Weights of a small transformer language model: tied embeddings.
MLP neurons of a small language model. Each row is named by its layer, matrix (gate and up: input weights) and neuron, and shows model dimensions 416-511. Each number is 128 + 24 x the weight over its row's rms, rounded and kept within 0 to 255. A neuron's up and down rows have the sign that makes its largest values positive.
Before each neuron's rows is what it responds to, as a language model described it from the Wikipedia text at the highest values.

Inanimate sentence subjects
L10.gate1621 [123 145 113 102 118 136 143 144 113 102 127 107 103 153 141 109 138 132 142 108 136 138  73  84 116 148 132 124 149 121 101 144 143  92 148 127 125 111 151 158  87 138 149 107 133 110 120 143 116 120 121 113 112 129 126 135 109 112 107  83 178 130 126 102 115 118  79 171 127 140 138  95 152 133 146 112 114 130 166 128 162 132 126 132 122 153 121 155 142 134 118 139 145 144 108  94]
L10.up1621 [ 95 142 113 133 116 136 126  83 118 169 157 113 145 115 113 153 120 134  79 137 142 109 136 156 101  65 102 133 105 146  79  96 135 169 127 150 108  97 169 112 155 127 124 173 126 157 120 174 126 162 117 135 121 102  99 112 149 147 165 192 148 172 131  72 173  91 121 113 100 109 117 151  86 111 118 120 150 101 107 101 123 142 135 135 111 172 105 119 107 146 174 147 161  90 133 131]

Critic attribution in reviews
L6.gate638 [101 135 170 114 114 159 134 159  91 113 161  77 119 139 110 148 119  85 126 130 144 122 142 129 116 111 135 118  72 114 146 115 148 100  91 106 168 122 179 140 146 138 112 129 107 144 171 132 112 121 139 135 133 142 155 127 112 109 150 133 157 123 121 125 144 108 134 136 136  96 148 144  92 115 124 121 157 137 167 165 151 108 109 145 144 140 161 149 104 142 130 138  93 147 139 104]
L6.up638 [113 131 153 152 122 122 129 122 105 114 132 119 107 124 179 138 137 153 132 113 125 148 135 146 122 100 139 104 163 128 140  75  91 129 116 116 123 110 128  55 126 147 144  95  94 168 163 131 110 123 136 188 133 125 146 171 125 147 130 130 117 164 143 147  90  70  91  67 141 144 102 122 107 118 130 134 152  90 115 115 126 128 123 141 176 147 140 130 117 125 125 149 140 124 116 160]

Date-position prediction
L6.gate1308 [123  68 129  87 128 123  99  92 159 146 166 111 142 143 178 133 135 103 109 153 153 125 191 115 127 135  72 119 110 106 186 181 141 153 131 102  96 119 140 135 116 186 127 147  65 126 144 124 112 130 103 139 140  95 125 100 188 149 136 131 135 137 130 115  95 130 126 126 149 126 151 150  66 146 152 144  84 146 158 123 126 156 134 139 114 112 142 123 144 132 132 151 149  99 135 137]
L6.up1308 [141 124 106 148 120 127 135 138 143 116  88 128 143 123 105 118 128 124 103 115 141 110 142  94 110 171 130 129  93  96 110 118 167 160 156  98  80 115 103 156 118 168 153 142 112 166 101 117 115 174 124 134 143 117 106 114 140 114 118 144 173 149 133 131  75 155 111 152 152 141 130 119 142 155 131  95 101 144 154 114 149 158 158 142 113 119 143 172 131 110 143 136 127 111 128 161]

Day number before month
L10.gate1935 [132  84 102 117 127 143 158 165 174 114 141 114 134 131 140 123 153 137 113 136 136 141 123 142 132 149  88 130 113 129 109 123 128 104 141 111 116 113  98 134 137 177 141  97 116 105 141 129 109 119  99 125 172 100 167 124 152 172 110 147  99 159 152 120  67 109 126  99 123 140 139 112 118 120 109 155  97 118  76 148  81 110 141 121 149 144 132 128 143 139 103 137 150 126 142 123]
L10.up1935 [145  79  85 173 126 129 148 113 146 110 158 143 165 134 155  98 103  98 114 136 163 138 138 124 130 111 149 124 112 127 130  97 114 112 134 128 155 135 162 111 166 124 183 133 112 179 102 111  93  98 147 144 117 125 106 116 118 148 147 105  98  61  93 133  99 129  85 136 127 119 110 145 139 125 123 163 157 125 126 126 134 136 116  98 102 164 140 127  96 117 129 137 111 124 145 140]

Subject end before verb
L11.gate1826 [107 121 157 112 110 142 100 159 148 118 134 151 144 118 176 141 120 116 164 152  92 129 137 114 123 135 133 121 127 100 118 165 140 127 153 120 177 149  81 135  89 124  92 133 160 114 136 102 106 125 113 135 179  92 115 155 123 145 121 148 148 118 156 125 102 127 105 126  63 136 112 114 169  99 121  68 109 137 100 147 125 110 152 118 138 154 117 180 122 186 193  96 116 143 123 106]
L11.up1826 [141 139 111 129 135 128 120 140 121 106 121 137 119 100 129 133 122 140 111 108 127 123 137 173 154 117 173 141 137 134 164  69 123 152 150 109  90 135 151 130 138 133 171 110 175 181 135 137  93 170 131 162 130 152 109 106 114 100 114 104 129 124 111 107  75 124 105 138 115 194 195 168  88 149 140 126 136 151  58 128  92 124 160 106 103 144 145 132 150 119 127  82 142  94 162 148]

Date preludes and name starts
L11.gate1677 [113 108  80 104 118 116 125 117 146  90  84 110 104 130 112 152 151 125  85 127 132 101  94 136 159 132 127 126 166 120  90  96 121 139 169  49 146 129 169 124 131 106 142 173  83 119 174 122 103 137  88 157 148 110 106 130 139 119 125 130 150 176 132 155 140  93 130 110 102 109 101 146 144  81 133 107 104 138 114 141 155 168 134  96 133 145 111 129  86  83 120 146  73 133 119 143]
L11.up1677 [102 116 124 125 141 141 113 139 120 137  71 129 131 161 168  82 137 123  97 161 159 112 108 154 151 141 119 185 128 105 140 139 158 144 160 105 155 156 148 102 118 107 131 117 122 136 124 118  97 108 123 136 107 110 163  93 173 167 162 148 127  96 150  98 101 105 131 151 132 156 119 116 149 125 105 160 132 129 115 123 115 166 107 135 133 187 116 140 128 142  83 125 175  96 144 108]

Slot before named source
L10.gate7 [158 122 140 107 142 137 140 101 111 127 113 100 179 168 102 166 123 148  87 116 138 133 116 127 154 111  88 112 177 139 137 134 106  84 128 125 105 104 137 142 168 123 120  79 151  89 133  95 186 100 171 122 137 107 119 112 157 109 175 138 144 112 150 137  72  92 123 112 116 105 130 129 129 155 127 102 139 102  99 109  81 137 118 163 155 144 105 153 137 141 135 145 150 112 130 135]
L10.up7 [115 150 149  93 123 133 147 141  92 150 161 116 158 110 156 150 108 127 130 139 193 190 116 141 138  87 143 114 148 139 141  93 117  99 119 115  92 106 123 106 146 155 117 140 117 109 106 134 177 142 154 111 116 143 147 167 128 130 115 147 110 116 171 129 164 157 155  69 113 128 145 164  99 139 105 159 142 104 129  99 168 133 112 169 121 132 163 121 129 138 136 134  98 109 136 192]

Clause-initial subject references
L6.gate1457 [115 147 151 130 146 116 141 107 155 125  94 176 147 107  86 117 136 127 113 120 133 188 121 148 119 149 124 141  99 174 155 153 130 152 124  93 132 138 113 138 123 112 172 176 136 159 102 101 127 117 104 154 169 103  94 179 111 139  84 169 150  56 118 135 115 122 119 133  84 129 118 139  91 126 141 125 135 147 127 140 136 106 160 115 174 149 131 173 122 126 124 134 115 125 155 141]
L6.up1457 [137 163 120 146 105 141 129 148 123 134 161 122 143 166 129 147 149 113 130 141 111 105 166 156 122 160  88 135 145  92 108  85 142 162 151 142 153 143 177  82 139  91 121 125 140 113 136 119 139 194 115 128 120 122 168 136  73 160 134 147 129 158 137 113 128 136 118 146 127 115 108 141 117 133 129 109 137 138 175 115 141 129 104 124 134 131 129 156 134 168 152 157 141 120 109  88]

Music article structure
L11.gate618 [132 160 118 117  99 151 143 138 118 121 138 100 131 115  81 129  84 147  84 143 141 114  88  92 125 136 170 128 154 149 170 145 113 132 135 114 156 113 117 158 132 124 133 127 119 106 107 145 155 145 122 128 114 120 135 113 144 113 144 127  83 106 118 111 131  93 136 107 131 123 157 129 103 145 136 127 127 111 144 128 161 204  81 142  52 155 135 163 164 156 116 159 115 100 122 125]
L11.up618 [158 142 140  82 159 134 139 111 137 133 197  81 138 120 141 147 129 118 141 138 152 113  87 121 157 171 167 171 129 122 166 128 117 121 129 100 154 144 165 139 134 119 145 103 152  98 146 109 127 140 141 125 108 104 153 122 133 138  93 147  82 149 151 148 127 105 109 107  84 155  91 136 146 135 129 112 136 119  94 150 125 115 162 133 141 144 125 125 162 136 177 122 128 125 111 113]